{"n_head": 3, "activation": "swiglu", "positions": "rope", "rope_base": 10000.0, "rope_fraction": 1.0, "attn_scale": 0.125, "init": "uniform", "init_std_down": 0.0, "weight_decay": 0.097, "schedule": "wsd", "final_lr_fraction": 0.0, "doc_mask": true, "train_tokens": 415500000, "dataset": "wikipedia_en"}
MLP neurons of a small language model. Each row is named by its layer, matrix (down: output weights) and neuron, and shows model dimensions 0-191. Each number is 500 + 50 x the weight over its row's rms, rounded and kept within 0 to 999. Numbers have three digits each. A neuron's up and down rows have the sign that makes its largest values positive.
After each neuron's rows, "fires before" lists the tokens most often just after its 100 highest values on Wikipedia text that the model never trained on.

L12.down157:513539473437445469447429512448511497535532449544485443512551510537580454555576524541452450513564421572501484515508481559555433465453470446480466487519442489515462455609573457496529439432521514458531469367578510509518468438493412564372479520573548566424647473528459576514574602474516519539524440555533541467399437474563490543575512584503563509502460464484500585556458506431496506466467484382515551509494514482520414513458548578547494602499551468476534467428461513422484430603523450529455470499525477489558582538501466526557509406543456461501442448581516565484455516478564509502
fires before: "-", "\n", "."

L8.down54:525517552503491448595443469540511470510443629602475468580500495500395527450446496559483433486558496491465638454466485491470544448482515459472457566476431532426383497404553545502531459501461496473543529527469589442470446371473520549525518495546534503584439569531544533474523506548581433541424508505523464575546504480392520453496486518470493535474538485408482545578548447512518517463499568540518529462472444464433471489551505433515484570539471480473411447413570408403583470494512600479460582508519594428522557487537433468493521460559465511509489613531444579569493516452497537474
fires before: " ", ":", " in", " on"

L3.down421:456604522501526460529571528414470526513463538535525559538550573443460456563452515452481497493587549561564464496384518401488480498536430414490522422506517479540588464513561551458483505459486475494542370490443517456514423575453456524503528548462581483458511429540424491541361450507577533561407516483502578598490516417482520500490482526598529541442551583493512499498495501539460548532453576445515547557507495574529502459500416512440503550441480487430477451629468514533479383530517436471485468424588445527467454517536442581599471507566472453502513460498476474479465623473472535506
fires before: "\n", " Mar", "-", "in"

L10.down44:478447385474408493499418542438557568583470468456449507544553575510474501513522429573444458482510506604580442534483470539472502569475494492454509505584541501494439487488566520556535468476482447457450498526483492453548512553492511481460484512456496471413578535548345502465447557453509470554496502625554515519506486561469529491460495501421532469382534496489539522510470584496529518559447538495495496570490563303528535636487464544558472487426498423521437487426541478497468497378413512377505515534479491513524474486469520556401554473484553531479484384495553506439437514518483476535
fires before: " |", "0"

L7.down441:610433536510464484521581418540442420422545515543461471528518561562470522518484503564451501473597400422439448564431476540482470439431607488415460500511528450481449418472523507587543565463542472484452521522601446440492439406462566505520495544473427476501527394549525512488498530453499400512426484405384452559502458614385511416507475467518586507544528468465473466473498512525467474554520572438415499461469505443411476522573537415519534524356526456509556535466566503485548512559530525472534452460533545515466455465508460520530528536535422492494481526493473511549548416518474552490
fires before: "8", "7", "9"

L2.down255:533537546414435561462460427548503554440521561499468543569544536527494525571558602549550479534464534487485440474542474524558508553479365497462515440484504486507513432523512447545555535519560448512548468461444480456487448539542541453496582452569456516518426516434638541462557512484484538463451562379434507447505472465479553524599541486555504451423468514529561538482467510504573515417498361511455503546461429478558457508466467396445519464561527444559465442546521578498476525497513495537503590531530426573572366493592445582536563482443504525523505435493452517442475429437529588558
fires before: "\n", "The", "==", "C", "R"

L2.down180:425640535552501431521485478518511501551527468557471498509593498486465533554499499439499534559521495502485494552504543462464403537442529494529496571569598462532556493422524513479520491485568492486547479524570508429494496541399486446557531446429511587495421423455539518432581466606523487487481500495492479360493473341488507491395490521532564486542481611441431499548532443554485433519438519531431489496514510549496448571517456507456532498421430495499529429358434446565517507459482493476459565513426499536527416591581563425491551457457415518493431539522470482570527479445423549511
fires before: " not", " a", " C", " \"", " an", " "

L2.down447:501497414508479458504522509484479528472550501625460555485483462478537577464469490510544437535547517553543511457502487497529466467480516510514501556496543482526519492431427418563517511514489455523485483485510506531378495538501504519486344543536483548479467533507243523437453461468454578616485491404490445509448464304518527469446547456492547490521466511472511481553500491485420412573449408528548563392496497457458468458440564531536490549475503477557487457506458465484531515475482552483527489510468469552502367492562482529491550581419429501442484493561460506415557550483439532456
fires before: "-", "\n", "N", "E"

L10.down120:493541493485508536555493544426515506497504482510509467458508488550577493471582459491539501515487512577452518439467482484451465478513484506454495558548455507499536462572524472486542359636514512518503523568557414426587489479457429554459521465599511577512586565475521526402628583505537479536518432495502526510461497462405430464417499439469466441466462479486520568554516534496510594488467493513592406456604598481622459456498604419502563529493606473476449541511509530551557522532452451548404593502485476597453496556546563520484498533473439505532481482574537381436500503556458460533
fires before: "0"

L10.down49:463449495456566495503488491535451519436517461528557456484469535565429563547560455465549392521503491612441533549619508588519541456496519548497485464454521492494508429496483448488491613406519496406512390489463503549473478512388426429508537484482516553369508486486577536530418535548512477484575505476554520494412515398482506476484541414530513517519535522544483533523510567517524468606483458491531494516429451507424600494596536406428528518460561568534475448575557402577555530566539524482487432498481478555418553547504545438528539497503535565550544474562554526448476370473575507456
fires before: " "

L7.down374:539423486462454477493527600482446497477528536505463564399507455503528555488540464542502489395452426440533559536464461491406444491499523523481464479422571644542488542386496469521474553523585537489519547464497510575490510474410462445464514476456428387542497514484437513550600528476475480497511489471431416444469493566464556501463492530523522589471379451483426487554542438551528539527464401471462536445435520571544515520529451462435523489555544448532543571573545488523497603597562513450574570466413505497515521442504548527469552446537566457458548484528478497474606613530468501613
fires before: " in", " by", " on", " to", " from", " as"

L8.down480:519531429566544529476514541522474563528471470558500480476394558634437546488555524500528448571514550540543492431573492523564510426401488550580521538417537487566455589435466539487546555482476507413588512556500467566457499444437471593563461422548444465431500476486504414550498509545514564520578415494535502523516462499348492464486584391554517563523466441395483496570517463491508451478420498502479460578503563548473507404437464558497513532513469513415479449461517467420513500441442490506481505518554552462527484453480481550506530551570484466525596499437483478489524500410343537501
fires before: "9", " –"

L12.down511:526504459478585560525508521474442454503531455477492556457618577545563477537469517590508405491553428590518494617497525469500518568540480563490508503480588560476564509597469469481507454527470454617505472430513385536552503545428584591551514549459487431494465455422452613528553513470526556560527562571543445517470528632493520527480498456484497537489616429542497542493557533460506546560508465449507603402486533514546473484466577474490472526489476436500496438510578492452426486460575505530464465498521484502557422492494494428536536498546565574484548459435427576567479417613491479489
fires before: "2", "1", "3", "4", "5", "8"

L8.down127:430468519441523508486568570583560435522435541510484514546549596613505507478500471515494553540524513544490538420519520539524454453553494474518559480517553456575574484451493546559532504532475470499490546539397447499565547556455545526471462481314479514387390548401581482542497466582558482481530511489486429528599512362565447582478536495524518492424500439533509483493492420491558524511504525537531452468427480528399499528459416524433599515461531512426454555569554492524542505512484540517555506447509530450494484455488472492478521499435530384537526591496481493551405487437508638498
fires before: " ", " (", "ances"

L3.down262:553509413527563436582469458498517532488523555519440447540547526502568537445462482575545469567445488507587500542499453533564410522509581550454541469476508566523475544430515539514514464559515564485536467547457470411451622483440420497460464531526532533460545461456514511614526512557522507534424485487545546536447544324405533482415600468623462555474539473478581483514557477422494442485514458522496484522535493491502515522495396497508479599547505507570495458451509459581473606453403556533512510479500586538578513512414487441411504456520479520596477473526454443409569462498575492528
fires before: "°", "9", "8", "0", " |", "6"

L10.down459:437472459430526553537469498505578491479569497518501507489470552499525483502568464455513589518434448527484563524460482490483590538582503510603532570475528573495583540497637483560475594543578478489532474415491589607431515536434475546442487490589540447443504477507419558576500430423573491549564563505543475584515513377445466492497534539432531486499512459458523584545510452435514411530588397514451587489514574505558614523426595514531546483504563464534430433417547439501458556513579562471512502547451564489547486508529465473539472535445519477510510469570539514514510536534568457555
fires before: "9", "8", "7"

L10.down82:476473499462538387478483492545462514440513549451523519516414497506398482521484494436495568610591472567509656508395513517505504561476438429557410486451582419496515504545475505517495568470569511548498476501470488472535528498440529488511528573455432405521517586475437571487474402444481410465569573573565423450571494500517473486536472424549546520428441509552400538515588464640501457579566461533491496523527567435549475537459479602521509517441526504475502366453429468578544558492544535535578539544503455582463489451502525522546551463525484521514489464497492523477524452574475468496
fires before: "uz", "3", "una", "e", "uki"

L11.down492:510432544444492444493469414482554518456436491400517587498459483466584530482414388532457494474428440551451448480475475512534407479512506441537481471485457584407469559543458441546455467567581455547489573385465467492499479465496434467549477460435453485459585548444409588595526457480569527608503506533413452543513493574579514460477429463521496529534470470513482468512430506517514519494508621553455529533540507527490440469468450583436545470491499545564505536449497518546491528496529413473524540487462548568659464537480508445610494477414507468524560531459402568516448408496461466482
fires before: "1", " |", "der", "el", "ley"

L8.down129:533481557513460432506595556486526434519609495516499516620470526523413435533557485499509532602532507417569438518542563520462504552539515502545492543502481512482531465417424549457550516545528511462491455396552602471478520471459477452504491522467568550581557499565339491501482491503495524395514581514517439548535510681493464484438535494577429551452532545591424499547438561482520534537477446486543501424531516541502558542505502446511409518519520567571552466464508460513561520475544509468555476518406491507518543465548495384482574495596579507520521549476457499502481396453514433580
fires before: ".", ":", "°", "U"

L2.down117:488530474581550530548504473486515544517423458523442546496460448484515485528536576467500529472439566467510604616563456494545505485486535502531447460487390459539526530565543524499445490584480565531540654444585522604465532467553530431515490504510548523523573510509521501572569556459489483474558524594443565465589586446517479445522492493475476568504477473499427334556486468531642491487557528547446484550467474539471455516524536467556442516588549501525527581463509504531570491436515497509516481472596508451366502494505534524537473570492520522605481525451527499511403562396578573541
fires before: "==", "===", "In", "He", "On"

L9.down356:458574553485490436544456471523560473532505538464452493468482536450497547455474517504454520541605486430427559523581549548589506537563527518506471437477399482441425512560430487527527443517506442504410482519372573436456398433630525397457482565539360560478492588505470473499453503494489468426606508437500427561519500512542458534539518497535484560493445547460490501436481465505549536482549423492491498418439447560541503456598526525486463503579529490466464546461511480467506454465496514448459444493571577493513413460512581439490482574484435463489508457520505491558590547401397412574
fires before: " ", "z", "p"

L12.down330:476500579461528430460383499555487576529545550542457445478481541488457393487505490439594463511473504602417468470490425480501409461493526437475435501536509483485520513557499472466508485567397442602475527430508397497496554536470607539455556533495570542472455518563433558405510573445529525498509645550501511476537520612474455533507497487509494515557537457460490465548458503447494535576507401572562497462496417457431375471370478457473516566562537543529489555434433490435532483506461496518487547502496473494577483533461505556572575474602499469503480569422461480472482415443448501533
fires before: "'", "man", "z", "W"

L3.down491:560591488471508511547496510445532488498605494459540468569512416542507432535419570533552469486503549406476541543561471422480431586588416466539515423511523532520483510514495468492476545510518525526517500575519411477572431630577500553533486550531518523526530495538572571521439443456497485500486472501502629611602505546417441504495502498567526465490494448401466476578585480506530437491582475494499461468460577464459568528455498560514502527508501571606543419564492489539429466485481493475380487432524431549565533589501466480448473481539502479578474582406466449401547453530460582523
fires before: "\n", "The", ":", "R", "M"